{
  "head_dim": 32,
  "vocab_size": 2258,
  "norm": "rmsnorm",
  "norm_place": "pre",
  "norm_eps": 1e-06,
  "init_std_down": 0.0,
  "doc_mask": false,
  "train_tokens": 216200000,
  "steps": 6598
}
MLP neurons of a small language model. Each row is named by its layer, matrix (gate and up: input weights; down: output weights) and neuron, and shows model dimensions 0-159. Each number is 128 + 24 x the weight over its row's rms, rounded and kept within 0 to 255. Numbers have three digits each. A neuron's up and down rows have the sign that makes its largest values positive.
After each neuron's rows, "fires before" lists the tokens most often just after its 100 highest values on Wikipedia text that the model never trained on. A number after a token or word is its count.

L2.gate76:179117163110154114137165117183127135098082131158152129162130178133141181131096126122134137168104133144153122144147155105102135152135104108138143133126164167117133136141127182158122130130123098138118112092102146085121159152131113122132171158099060133116104120132106157135131123120126126128126152118149111147116131113148136131132114131139106090121192166111139154109149116118115120144153109158139071127128148171175146148101148089140118140153113124070112093122093117123152143171146106
L2.up76:182154154091151158146152117138154141124099118123169097145112103101158108147125146120136137094129130170128139147110123107113138126113083122111144133131164124139077102155116120098150177083152100127114082102105114085157170115169131141170083136125156172095125115140140146128126124126107150127130132110140119140112117147157153118108164117175161142082171134138134101159138163107134146178153116148133110133115126168165134117137151129142114111122121135138133144102114069087140092164135092
L2.down76:166105143138137157109115138152108153144088146137177138165115138108133152069117099109139138104122160152162160142141193126135145166110109113130146167134127108121116117116117153182129153089173116128127086136148151134172144157164142119144151135119116098135150161149147142152124091144161120144150118156158163138140128160168145129141144105126129146138132141116088121128148165085174124129150107129135126122118120150133113189115142128198122108110129132138123117147158078144168128164099156
fires before: " |" 63, "\n" 9, ";" 8, " had" 4

L10.gate77:139146146134095131111096179109145135160135163095138134137100138160122123112163136126089132141151113105131109108082135097084127147130109167105129139089101185183151141140102139142122136134128111107136125112120172110172134168139112139105108145080114123137128111109130153113153128159097179176117133157155144123152104145136155145158134176121147126131113159098123098170156150104114110098139109155153103135112083129149116095112148172154198139131155145160102146139136143139113126159149124
L10.up77:133101113147122148124144134105153160129160118059125117160115141194151138115171160117116130141115139172128132117095171109101135127109124106128155124110137089143164159055132178155105119083105083117116139132106127149121128126146102119108120161123117143128137124116160144177136093115151105114128103130108111119138138092114131113198152160104132109109117126166152141113105128137152167114136140113109161149164117136134146102166138133140098133113136125154125166124195138157168145130129100
L10.down77:100154123127127095100092139166129109151149123161124116077126096097137098117103096148152157133141156137125107148105141129121091162113098151157118098122114077155127139165146113084099116104138129154156155118110182111117152133086141123134136120107163085146150088159133069092159139113149118139099099147121122140089114160127128135137164070102102125135142117108135118143121099135111106178116161125115153104159119144126105140156143166154099157163147135098146110101107104162094143102134129
fires before: "\n" 37, "v" 8, " |" 6, "al" 5, "f" 5

L4.gate112:139155099168171142154140136157065113151125155156095106127091175124162127137164124189136136147118140146129104119130172109089098142132168142125096092118131151104102156133122110077119100120103128131114152076141137110098129145118132121073143116133132139116144152102182149114152127125147153138147132120116101149117114106176123130160142098112141136105119126089105127100140102133118130139134157103111141132095128103151116146132110107147140141104131139109089130161111053132095148099146071
L4.up112:180156086153144151129152191115141170087126136135081139114151159071100112126098142138096063113158129144145093141085147116083120125142157175104102133136116139147110129086135121110126141105147140131114143118138107096156135170154120115146123126139134111125092151143118190127133099135118102120138120090123136104110143107139102135139139151146144157122164153126107140098162124139122141162130115098118167160125112090139161162113129147129143125099142161115141100114127123159084163129156176
L4.down112:156148142116082110169134131141090118146133166135150098127134090129151117108173138083133132133145135109133169114106121126150138113170099094143134157111147166154154141120127144118146152176111100148105161143103078107099119113130123132061148149152145098093114132142185166087124130118151145145133143128090134177151133146142134142151101120100174115130099156105147114096116147122146142119137152149178134129102127091151112129139148167158120136119124130149119162120136134078159138060135116
fires before: "al" 13, "pt" 10, "he" 8, "ale" 8, "an" 6, "in" 5

L5.gate66:100148134174130108125118111104103135138122117104110145145150161145113110107133112141126115135137137102121138125143106081137130097114103173109135139158089109079123134072121112137101119159117127109160141144124126153155120138097088100131110131120168124133155151119119128100123108192108130134079129135098146112150125153170154104159129091137188104085108107102123141131122113122111109148110163127144130169111118097129139148148144136121100121186140109044111116185143137144167076123150137
L5.up66:135112144086134096114128151116128112110158153102111109126115156116169146135104112141157118090100142113107158095145147110157093124118078140095148090100127150114121115131128157119128127130135098108140168090126122144180114139112127069109137131125121134129167159104106151129121100158147111149074079089098134118137100143149155128129103090153096089105139133069121134142165156133114154146111143111128161136160123080134140152135149134156147083139107138138158159137150123196129091150106156
L5.down66:141129147138115117147101109088137182132152072086161137134116141112118107175146093120133105148065133154098086101096129136145103110169173143152137122131080095144145164123111114112146127115079139121148111151130153161138119112140154112152128156120110127111114113118092091139194112135125114169151146128103118136131178129128157129177096121117148167150130127170110088124146120150142120164166136132135115132115161154114124143130119144154095133182111098105120087157136155132116139129114140
fires before: "xt" 16, "ad" 14, "g" 7, "ed" 7, "eded" 5, "ver" 5

L10.gate406:096097101105141132120150137079144115176134120112141093181134102106106133134087101150121138149114179149117149116121113115100117094139118134148127126082166130118100112151111100117132145109156138141102166140085094085137139108135084183112096108124107134134147165155089126145128128118139141104135114160136106140075105160116117133140123138119153080131119135132130155100157131122136127107171114118109105142160125088119133126141099097170097124169159125146060129141094118097156175135126095
L10.up406:097184113118122138134123137124103150119109145145114144151112119124155159083165131126171134123129163124161139127123169133128105122140136182094145155137125139084165161105165121113132104118148149130140161109174178130120107094119143142127112131159140165167105138114135122132127142097100111092111150122116117104115133115110113115120120087112144170145140144104111137130154178129097115138135138142207116161103116176151131107130058151148132134131129087124133148167128135168077143087112155
L10.down406:145149125139099137135187159121091146133114172133125112098138155146146147125158152099105111147119156094161121146105116183106106160110134147151140115135139105114098175119139096130150107130137177101141116115163094100146147114149068133131094161128165103091141091148138067157139096122135105116138137149110101125144102117101167087149120117136119128129117115166123109120130089071123106138119109152166165135135146151107126097141110106107152113096161155131146162094104125148101094108128149
fires before: "ed" 14, " the" 14, "ment" 13, " a" 7, " to" 4

L3.gate48:116140129125136096147120143134110122118083079125135104113113164141143120101142105122119138118100176132109114136142157092143100142093135096133155175091130115187081141119150161152116120130125097142118102162107124114147109165151139139113170174136104145107132149119137114078121098108093147093119126158103120170150172162151142096169126134121163098128111120162160127127113112134068143150120083129123122084097142189110157139085105138125102131092143122107122163148126143141147123145142119
L3.up48:132136122123130125127149134102109141137106105128138095094116087124177089118135124124138104134072156141135146130151161155115095179095144135112148141153168100118099165104123112138149084127105138132129163131146099123152108135128105129134180161113073150164105140086139111130125138088099130098117098111081118173120140159152134151112142099124153099156148113133145141142100100177106158154136101120124097094157136119147175104130150120110106146114100126075131175143168169150153126123144141
L3.down48:134133130094119131132093163111164152152125145101172128085125109145120129096108171102096106105131139137132187140136138114124098131121116169116133110125151150114123113105157147101158115146119115169159116127128132106116138099086126185148171107091085111127163153114145120108129159106133093136108109117172158098144135136140057136130152097105123131119169113135113132151134089119112181117115129121107084084166111105170110157140144129109155109129116124144158109120153130204136133125135132
fires before: "ward" 14, "d" 13, "m" 10, "am" 7, "w" 4, "it" 4

L2.gate326:144129095161128143151139113134154133112157114138098128058127137118108135153148162148138117124126134127151135139166098133178141113138105107121140116127111167105124138134147123147152131153096143121117136129136122132117130164111090154076142149119156106136137070123133136088087146121097160126142164135129120146170133100148090191113124173175086101133176116112168130094116144128135093152121176116142153118106173124151189105116137137143134148138090135129110141103097115132147134106140194
L2.up326:167119119123192120142127115134180156157144147133147119114121138114165104109140110143072140165132120115088148140153128087102133152123128162114108142102078150178179148137140106121131146120094103136116127121110139133149133130155136073103110121106093088152146116102097083136057123160126114128110108156140156149102097122122140145107117160137120129084103091135132140097148138158145122097099100066131130103124134144140133115146121161102181134121119158147128143145114154126148120157148162
L2.down326:146125111151152111139098186117142135143127103155111130134161123127164103117141118135100129153145132134121136121134125133125122170175158137135122148111094155175122194089129143109129163129109125143109106149139096144150148130109131098106131128073090088145131127095105131146115152070100171140136167122101102101151086113145193082132096109111125134097131156129109111132153092153117125067122135096089103098132139122124155106146122126094135166142107143112138126135142143136144075154091117
fires before: "ut" 26, "ute" 11, "ution" 9, "ew" 7, "ir" 4

L10.gate284:116114113136182135140167127097130125106115116148143096102109114101173120137144096139122092124110134117117169144168111069112088122144143159109124110123114171139136172123137132110144095107122126163114164149155091088119143127161140182153105129086119103164117118161138147116138112126134125111092102127147147146138151140119109113101145141162110125130116165159182139119114127084041105123120137173126123124105138128138138161149155162166155165099108131128111124138183121140102135123152139
L10.up284:126135091127117117115116125138138142111124125129135088062130141135127142135150111158103161122117155186147169152138142102177128137167153140065181144110115117120133167166100174096121150073097104168127163133142139122176156121128138155127128129122105130119108129122108088151117113141158098136105128128085184126107127112127127147098095154158123105137113077182168120136118143147092131145148111106121127125107151129141137103133140104146117144158157124145155123147164141119082147171129125
L10.down284:099073120129125106115101133117125130135160101135166124109143186124121113110131114151112114118143120127126115117164117134188149116141118133152102101110122120160137139122086080124137110084096157114101147107158165116146160082147161131150139145108142092139159132155137174095100124133114100098163110134111091120153117151094121115152151108151080118146135160155172144126144111101144164127132160212119117133149109128164109097116140184170122129115123131120156147104104138130153108127139092
fires before: "ed" 15, "ement" 13, "ing" 8, "ment" 7, "ation" 5, "er" 5

L18.gate426:133114174101098135130138126148138138125153128124116150154143143195127105103154145119145163157152132148164115120130142151154135125154106156170086123069106099140164122077148123137129185110132156174131140109141121100167151084102124154123113107118109158127130138156120131087087124112121122160102147134148124142183164099105140132094129130164109170156163131133151126127128144137104125169136120150121134111088085102176084112127109112093138132147129106144132147172115129084142132120165110
L18.up426:194114165134126105100136133136125117140134118107167099141100118119136116067146125118147109114149143140117114107141086121145105151103076152102137118152121121143166162106108132175114126172109139079093109108070165145112138123118141160094162134129132138137116155125122157155153106107147094123132076150122141161173097159135135128108109158144157123115104117161117101103139134127140112117123151141156148175149132100120137107155130112102163110147142147108113087170061097126123136090121112
L18.down426:111133144100155127108113148110143153116146135130116062130116144095139168126169168092141119139136145100165152110103157145114184157121114144120104121134107116103128104129124128147084138144103161164102116146108123125134134135113140103121119122062095139156142102139143151132156137144139145116173126124115135129083137115128105100158173135152150114144146109114091123123124157159121134124091132114108129159112090143141140062069106158172111184174095141122119093142102122141161136166115164
fires before: " with" 21, " as" 13, " to" 12, "," 5, " by" 5

L18.gate141:112135121151146129139100137131123125097108173131137109157105147148144114151115100081087146111136084086103170170082100065119145129131075146116165129125101115115128093128108116147077156127112162090131096110136124126075142102115116133083137101096100138089104104111132147150128159159127149095126163142134127152138090132137153106124170143116129166098142124123133161089133108145141146134120148116160156098083123140139149102189135139154122132116160123106125100131102124168113111131135100
L18.up141:145125159096137067116122136124064150099150121153096108144168132123137116120162117106111104075136075142118134115080128054101143092097133178136109116116102117153130137102109150131113169113128106105147119126118156155121150090115071137125128115164125149109139111113132128129145176118130174136142142165147075107151085116101130174141149138121142113126116093151143171095142140140109119133121120110099107120155158137094136145102147127152138163127132149117113087099120138098102132130110128
L18.down141:185101100081118112147125130105118091153108129154193115181079118154151114125124149141133138119159147064142170100144115157144134119122106129110089106133157126130121103145101117169175176153156102131126141130129122145148114135145123137127123117099160145089117099149132137162167112165136123139128119116122105142125138138127112120161138142143183160102146167103134139104154117124133139147140105142157157087134062125146127141159163126126169129133149117121179118135162110139144141147136076
fires before: ";" 39, " |" 18, "\n" 13, "ia" 4

L17.gate77:123152114122129125119174135171144134100133131143130148120119150103131119157162107122158138143150143111125126126096156170162148137137124117153119143131117124135132113111121139134134180164105122083163156136138131132111174118141178114180131124070131111197157156155113164122126153145110112124147101165123160153110102132116117147145132099138110114116148100122127103105093089102155103147101135140118148181148099104097147103142181137092112129108100174117098115158072120119109168076110131
L17.up77:166114141086121087119119179092103141120142133152146114112105151087142143129077108123151108158113149179125120094133134126146130091163130088117130117107141111094182155174161142143128149156150133150154142099127099134144156149125145091161165161111094147134127144122124128145100122122112108130175075117133169142148114129110126140129140133129149149130160158161135073165160119136090139147114132120118084131096130131130103107147152135110081118106153106104161140179156128080160130143134129
L17.down77:108116113130111116135130126135140091104153113123123105145153136129123119106150169129148122092160095103109135093115151170158103118175072144096105144114131107122127098137140172142144123132120109137130181132114159138107131087105085123167137142126152144154123172160153170123101180160151120098163119159137116157114151133141121110103151152128135139133154103157176168166138109097159145132097147135144138133105127181143125135065139135107143152144093089148135157148112137160180139138108156
fires before: "ed" 22, "ing" 12, " as" 11, " with" 10, " a" 6, "ional" 6

L5.gate34:149145137148160139100102089162144100109102099137153100120163159160147112161154126115116078132092172109131144122147122162159150115153116153134181188173181070164092120135144135151132131106182083103111098114114083106132107169129133116143116142129161143114138103151110114103145178139135128116159148121127145124120160121097114162136132130129170106119127123103087139116139110105141113102111121138149082143158084148114116148150145104121133126135097116130093107135130108116114113131153100
L5.up34:156089093122149119103119111110132115113116193127144140142166157120181128153093120112147112125136131118119153199147142124108131115097142135118121112181144096136117120105128191186109137113140124101125188103141117157162154162128118153150107104141151167104127122136109108150130153117134147117133104140134116150113149124118174205114118097116104124121109127108148091148118163144154138130168130115136088089140075116110129155133139145137119170099120123145134119127121113133133106078105155
L5.down34:085157148142140135154133125165139146172148174184127148175093119118097132106143123146112056131075128140164132090094114151135146117169114183148096145114140108108137093117147087118136097091126082177124121119143099086153124127141102136115129126175130112141123077133136147129115139122139149106127102147145113126148152141118139117112136124150105136087155110096130135137123117148082105121134135080170158122145127130120108151149147127143130088115176148182149098143136133148124116128134125
fires before: "0" 46, "1" 13, "2" 4, "4" 4

L12.gate43:142099101102131134126126145144093114141155097153130122101104125064140109150112133134074133102086122094092167113128153160129121112148079141150074104128148150139126123125126148119092123105160118129121145061137158113121134076144112151097144149178131108118144160120087156156157144143095130145122122114097161106123071127112150157123132145093086116126098138134157125142099100137116112137142122086105156103142092138150175110134141106162141133116114130116135137159130171079099138114120102
L12.up43:148119178099128111146171113132131164129131154125107054120146149109138165093156073088128080111110132102118176093121118109135086095139166131113177109103132115132146100143164140125148101135097085143121113125107135113105102106174116139107142115157180136125151122135098127134151106106127085126168111148164105086169108114095128115084143189108119099154138131106147121115132107145132110112171137119114121110133134141141114159114114134133121127082090129123114136161112125129130127100155134
L12.down43:131088125126157144170156112146107138149154118148140129124114134163115127148105114112152154149130119084105153138157144124120083137118142145147116057130145134102082115129141097126118136113092138169135116159114077114170107180133111140170130119117133138169101139126144142174143154175159122142095130133153140146113156141153111099096158157135146132163126105088114146145101130147135127146195112114107105130134108112167079159136127107127095130107125173116141135125154076090125083104118118
fires before: " |" 63, "G" 9, "\n" 6, " Mark" 4

L2.gate182:117146126156076121124173130124139144124099122151110130137152143155137139106099091127140153153109110151099139092076153159139140124108127125087149127160131121142139064178090115136139120114079135139144125136133102136109163156112158117128119179123153128149117125130104093145112074124116145148137065117149101139096115097173146110157116121113128106151124166102130118175145110194102160120090121172083136110118120126123122126127114151124171090154142120140124084101103155137119145128102126
L2.up182:145151175091092103151124141119105139143084108112153113119154120134199072103094101144133135152130158111120140087101129141095142132085099095154140120101114098130099132118101150139151149141125164117154119099155109135141107129144123156140102172138083124134147157119168133187104117096149114092131165113091156142110142116178159099113171113164108102083140133119146135151163137143094140112105138131148100108169137118136108095139146108165116121136116132106111131136143118156140137119130087
L2.down182:144123128149083121119101127142111145137146141142107104125138146142124131088132092124139125132102124159121147086071129117154148127092113170111182122121124102151113091149125102131122110083102121144126185105131162080111150132100167138140115170073127152082149111131117162098120114115112139143134150127119142162127115101138134111120092158136124154163145166154084147142159075152127143152116142115107141107156175124139154071173162136123154115143134104147130159119082127128099128148092154
fires before: " be" 17, "p" 12, "pe" 10, "res" 8, "al" 8, "v" 6

L12.gate159:156187115114150146093139119137094104103139138121155150126147140145059123140138172129132110118141102172098155089130112135162137086091154105139134136150165118162109134113133119118130128099121108078131107148144102122091169169139115105174107138124165135128097185154080136136108123093119084113105148132134139108118095097139152115141092084126126128174116123134112126131136128127133124142146096104116163113153100078122122163150186151111098157136147118166134133141155146127111095136132133
L12.up159:090115089123147145099151080159104122099129165107165132101148163139120125150108147093159094147144128125106145146109142130129137139131128142155163163125126144156174150089159123109127147132157145111119099161169129123067133143131123117103089132108149130143130130135137112149121099146080124124130131111089188140153132168139099169140091103099121164122082108155139140111135155107083077120148089125133111087083162116102160099134138147125125156106137149124117096134131107124145096103136177
L12.down159:151114097143107161098163140150117134125140198151117107108121128104124128132138146098125171116140118108097179132153114126180149114145111156118126120128144142076148132119111126124114111195151144103115134115092172089118134145119132103123092134114142150164120165130101141144115105098107128131158116063090167128070114092112098138139142099160159152082123137156148109094145101147114145135130153124108133129123131109102169180146103105178106134112146141138137126144133147115130115082139151
fires before: "e" 18, "en" 9, "ction" 8, "ct" 6, "ment" 5, "cted" 4

L4.gate352:160101136150138101105128166119114152110124128105139128153150123116151124166162155130121132120084151121131127127109142118120126120113126071135119130216128160125087137102177142159116135084114110107113138133127083181156109130109142103121122117114113118149153108098160145158109125118107137118142120183052108112182097137078149122126078160117110126146141106138098119117109093071130142101125136145114074122102126124162128101135113139113173106120149127141132113129093105129111144134139137
L4.up352:151105153157155111153155135122128140123115163139079102068122093104117149142123143171161150175136132128142158105131156145086114113138138127119158131125157156120131157142125084129145137152144117111124102126116130133140153137146150128106121144087160130121082097122144162126122122141089136119102080182123120154152119130168142136102152091110097159137120121113118159123112099141123109109177103102148103107100133107177154148158141173147184108090157132087128122097124129163084142125146177
L4.down352:110142125083120155128123142120149127140134160129140100116122116152141114150153119117103111151089138145142150109153090110105139163109141116094148115141094124158179144141157096146112107135085115121130105122149098152147113125134119130065136129101120156112167137120174122143149144159127130137160122086088093112149140146123056126127156170159147087135149088107133124154169116088099157122147118150109107126155116164150132156126112171104164144116130163085158133089147144100117103096077145
fires before: "ut" 27, "ute" 11, "ution" 9, "p" 9, "l" 8

L3.gate379:142160169091149142125142125113155100117127169176136102132151095139120117119085148134127110120123114139136121093144156085150104117119126176143109105163102127162097098121125125123178130136133133105156158177169121107110103120135096137095075124074131105178078117167114157155141152122149122141115106155117160084129151163095169133083088135141141131169133129092139114152095127112155132136131132151128109143114156143132161100123115103092159098127110092104101122119113142147122116140145160
L3.up379:112146102112160120115114134079168134117130136177117105136138143101147108113110139102125149141124134158137129099121129140167087154134138166135104098170142113150117132118091176116138113142161136105113147136165144135147114153125142112096067164142118133141105145130192079191148115114130091166106116180144197095141125144130127133125084121148106128141121180095143133115122112139150146081127120094141120113087129148139099134124073130115165142130122128149145124120128132155102135142169138
L3.down379:124142125068152085139176145148183144146131106188137112128135130099142142143098121079124094123148169110157138129150135120129112153127130176131110099127109138121093138147132130165128114115140140111168153139141117109110115147132166149122126127134080061176104098142183112183129139107114106121138120166091179090101158168107133124135087123153113125147142149116146098149134115109132135087103111156181112153141158131127160121137112132092135098132101116137118134116103140121135120129124158
fires before: " the" 28, "ment" 8, "ro" 7, "ed" 6, "ended" 5

L2.gate2:100140132158146144144169141108089120116158143131140154130096107120128072122113135147164102121148111151094141140121125136118123132101127134163101160111093170104124160158096103110167143094110157147154130131137121109106153117088088089154106120112143103101144144161103125157130074115117156162110130178095107110109092137124086117115123187135143120111106097089109117124145112147152108091162128128148124104155163123157105127130108103130100155151128175099104127162152102161086167108142118
L2.up2:129109127149134134147079135129071148126106124139132161105070133118139152102094161066122143098122143133126081163124134144134160099140150139132098129114082135163150100139119102152126114106122123103166076164139158155075145092124119134147107147158171126120107132122111170127123149133125151119161137155125157143136118122111132158113146121144146150134120103098120111168143163140139171124171162080093161105154152068126116107106140113127099112098103165127138145146144162111108119120110098
L2.down2:141121119093117140132100088081150116102103073133158114079139120155159126110113134117083155107147174128167110101138120114127156129154130168125103110127142130136162133115160117105159167178137075135141093170159169129115121082135127118155120155121128110130130171127112151114152149108124135096133118108089119118101155125129112179076109122150131168118131107112204135120141123124096144172137153138103133133109113101114135119147149096147171146142145115106164129124128160104110122133167132
fires before: " |" 37, "9" 5, "3" 4, ":" 4, "1" 4, "\n" 4

L4.gate428:136101105166154137145128138127130116076101107159138116102074136140122120150113101109153167117115140161144129133158157148114095105127093134115093134124106145120133133150120136135134118155167158140120114163124123115171103117116091138153153097162073144135083146162123154120137124089123104141146126174136101079117131128091175133125110137081076121151100152083084137158136178105186129100138158163118111135118143148120127129113152107112134143138123126145172115145108090150126166110090132
L4.up428:147110112145143161121154147107138163124094114190170143082127141123132109126155188163162123144147101152147091137123137125107145141115112119115159121095155164136113098106122111114145135169125115081136150151100139083085143203136112145098130141151082084137119135112129160133110137125122112155159133168153117115101091129128133118125099113151139170162114089093152141149141143088128148124159157129110133140135135157097107129126119119144074157154122130149166137123075148119104117138104119
L4.down428:153091102120152117099148163128160138150097118142175151138137144089105105089120144116106101116141122141165140138093095137111149114130137163118144125106165115103131117144111108088151146097122077114112131139138168130085102109115157119106138141127087090181157090123194115163109143077127150161124171125153117159146151137141114124099112126155134156131103089128140168147127114107102114149140121139088127128155111149076119072120131149130113140144122157134108148085139130139114119150117179
fires before: "ed" 16, "es" 14, "ment" 13, "ing" 11, " the" 4

L5.gate206:145169078067107097109139082107162129145155111152164110147122126106138189127111112111130116129123111085134167123128117138156099076133104110127118149095141160108135139170139168098136165100116106143152142126165146170140131123088118123140132134131136133169125103125171098162128112170095100100125149170135096069106102143137122108146091142127121117114084115162150159150114092172140117105153100111117129118154126163147134102160145102144123140105115109112115116140139128146146132122105097
L5.up206:123140126088166099146123124113150132180103119138139096098136138105140139146105064094156124115134144121136118123139168170112107137166108171139119126121136135118155166141121126069126114116140102151168135121150149145131133146086131143132130086105124093184149147146102119135097151105099145138119081136100184107079114121107130128110140089150166124134120132116151111156123112134126126081168133134148139091120172120144168152111115134144125093114102108083081144155153125135101125154149078
L5.down206:107125161142133120128129139124135111084078118141175126139141138164118130106105109099102112088115106123149099158138134138157090112108126124100118159144114147119151112105099096124122171130160111135143103099176098142115163120151105141096125125121150110121143117119132124120183153125146087108107112163106118142115144139107172113052182150119128165148101093165171139106145148134107122127130128141134146137148081095114172144160139153131128109166112160107106184097121135131080097128142097
fires before: "ment" 21, "ic" 13, "ed" 9, " and" 6, "ing" 4

L2.gate184:125120147143154134127143112158183112136099131139137097136155125110109123133113101152116077131118149149108138139127179118092133113118158138101112120177139088177152091131149145097118103097169154116117105118150128095178132147113138096077150108102159112110110147141125142159128154091076106145144133182155132121117125137117120143137123108150178148140118146116123092071144110146133140108193134124126092130125099121134090125114109117149123160143065150137104142121105069123114136156137126
L2.up184:158173100158141151081123105100136111112114117102139084142100112123118119116156157162157118147126157140109129117128109093157168134160127145095144146126175086173148150092148124114146118163115167112142129100131136104133154121135096105092103143154115114106109123134121071130106133147121136145136122178143103178155123106156123152119126103152122105114143137129183175173141131115122119117163109118105113130112060103117119124156123120123090113086092188153145113133105114137128092134099133
L2.down184:151149111186125173143155111081102137135108170121145140140118151135063103135127161167133135103128117098152145158161135147124163123103127135105142169121114114134155124138115146113118186139132144114146133105111139089131131161168104133150148091113127107098154117120074144145129183143154101146118113162125111122116119115144111142169138161142114109147143119151155171135112156114142114107106140162119113120152077143119124161162124104115087102151105095139165136189102168139162123107155121
fires before: "0" 45, "1" 14, "11" 6, "3" 6

L4.gate157:140141078125169097171109153152114159133098163120133116144097116130172098121156130154137156144145123143148156146120114162106107124132146132132115113081127157105137163133081123131113147134182111134090108097170152171136117104110113148116163152183133132118122120144108156135096159138139173139150190177118132119124128107096153156169126110163100086115146131104142137099117121165126107147103166111117117112125185134161101122140101143102145130121149145149168143100135124116132146161167133
L4.up157:117153123130115132109129172122157104150152131131066088114129130128149141117098143157128129111135154141158100170197116158113117158100128102153124143100145124168117150127129117131157136123100092101154138113096122129119131212128155096154177104116134143124080167120097141178143131137140138133125120146089132135179135139152084121150123170122145138168147108073113160127148113116090131155131142130101135058141118131150095135125137162131139126125116116117149133132170105148128152127153109
L4.down157:135123125101095126149131142097119082143139186169100123117154096097161095135099100132135141159136135123163146123113140120173130131139151118125140110150106076130117178126176150135154121160120069131136121141157089118140127142190118083092157139091123132134085151136133160125127162157169186118139127078095098069134099102112113169115114086114130114152109169136120137141140121113140082151160117142128138123122135147123124115147134111160138134117147128163122125121151104116125113113101149
fires before: "ut" 27, "ute" 11, "–" 11, " |" 10, "ution" 9, "4" 4

L10.gate75:157162159163162161111100118126152103077136111165159181140104107145160140131135129120141133075140137139145156128179157147116143097138113153135122158145120110138166125110098125163134117096155116136148132154096138115146128109143162128162154136078145146097162158130153139149084155113140121143116096174119122122126161118080145113089112137145129118110058154109165105113119141155117108115160116158159117093144085094141137102120141169093127097128135111170134156124154135133151147140132137
L10.up75:127102088111163138175115112106126142160080120144167131112169132147120119091135121142142165117134124148131144161095137166111166120159169126171104134124173130161145164162072125114104168118173161163154127124127144108147129102156136105111164141103118093110151120127139139140112146121117123121164095145159167117097110120113152118159133158141092113111188150132142092156165126122124107143105097108120129080171135169179098111130125119135088112107146143128146132123136125125143124087134105
L10.down75:138126136124154145150164136144127118148085155136180138178110151175114083123168147100146106139122127136133151118140109131135097176128143109143117155113105162161113137110107148132127125095162124136135091104099116102124167143116138080132115104095159139131131119115131144089132192148107102112115107133131066138139056107141127139170080160137133127118123088107140114123099140130137104154127132150160114097114088145124083148108134139138147099142100122123101101146129170131136187092119104
fires before: "0" 43, "1" 8, "8" 8, "7" 7, "5" 6, "6," 5

L3.gate348:141183162120156114113165172161120165137091131146152143181111148090110131124101179103138102116177094106108081098155107096124124098123107125165118125106145113131115120122121153068164163127149121151129140163100138140145110171129149105080134111138146101117138129136186138121138140103128122111127143135172142121142099108062081062127131146119128159145103126102130140147144127175125141146116118140121143138139106108086143139084143116138131153138139165116134150129121124114122109132149125
L3.up348:110161107096128120142177104148152143135099109141096126160107144121140130119121161115137128075120144149126149144119101156123123136110100130132147092151152114071170188080119141179174119191174118110130143141146140111126097152113091150143149182158126141119131103137115137145157145112104098105129127127125158118140120123127110149148163099124117123122161174143157134141080157097126130146104163117107099095140149176158111109143100114180123119125133165124121132105124168152123151141123100
L3.down348:147177145134171136121118132141144161079103112161111107194123133181091130114110171122135119138178128125124076095153097110087073152097126152130174091094155100119146155115107136111162159128147136135153133097140126085142111128099114131133122122113107129097189142142179137110115148121136116159130122147156137129093116143131131103143147132127095132144146174135120148132095118143136089099075155118138113154161132088101146125105117129141145133159137131089116135108112124110107102098121115
fires before: "ed" 19, "b" 14, "mer" 13, "ing" 10, "s" 5

L12.gate85:110175124169079154120135127139118129169124125129068122142151168106087173142141149121174112106102091147127147128097125084145150086110150120126145132131151125129080120107149106101137148130136102109152115165177108166063083130171139125098175140130104128129141122162146108173108115115160116116108112148145110112136111084109123126137114100149136132136136116163115115105168137122127150122134138140148154120133160130113130109128173136156131156112136062124129097134133115097109118159152172
L12.up85:160164104117157118118090137151124133149143104129151046125163104128129140102152133090140107129114123135098136121131134135125168102130125086131149175143122105125118112135109087114174128135122132150116150091131101121139137145106143090084133145109138149159106143113153124151126138102106143117150183135141107129153140125087160128135102076112135136145091126095085117100109090170160165087143155135150156126133149125115104096150133094074113148098183117119107082113121135120168108107150147
L12.down85:147122111130144127084129125093135133137146163114175098115132108095169127116127131130133127149142138088085125137131111106129122122129164129071149140115136112085130165142067117156135145125131155146096084101169109114106122130152123069148116136140112139103088174132161110135136104079118141140139134126143118160157130096116099122162139123147132171135091120128120131120105095163156162096089136141175136112107158148148103073139124127130114111100150086126160099078135125148158142122181103
fires before: "ased" 13, "form" 10, "in" 8, "ct" 7, "stit" 7, "ction" 5

L10.gate317:111140140114144129117099091150139134142098126095168099134125112134130132137128164152125126115114123158113069149129150135110206111099183157129129121137095090098156105141078124095107136118115146108137080122182129097099125092110081123110141095077137112093114137139150123164185126139112134158139149145127096141109108153092176134146106169130136141156153112126091130116132118142181167168139116121099110130151131121170114170152111125132133125108107130132114140126142127153149123164116150
L10.up317:145111128113134152108148107114166097102098100091176121126086156147122098120150124157111145178121144130107113142079147112128085125120149110119134132108090159103143142101157108142105179111095109138161136089187127152130127117142159121108106152136077149089154133123181139148153135151101107130114133160126116128125144079080159158137127137107124116092132113141178105159117146134112101118154112132095100117148149103153133168136150137116133130104105121109146070163155151129149163123118153
L10.down317:119122127121167125141165119113141167173133096125138148099100140143190123168140136152121124113145155110116135113181092127113136145093130137124132138122151107117120178148146127123107141136123172101105133078136156135106140146124057136133148129109130143109120137097140114132115134082117142133125159147140157083119105117115127165160099169137129134129128145116144142166099072124120160134089114138107143113171129181214120110197157149135139128124171132160124117130139138139145128127107108
fires before: "2" 28, "k" 9, "\\" 8, "1" 6, "3" 6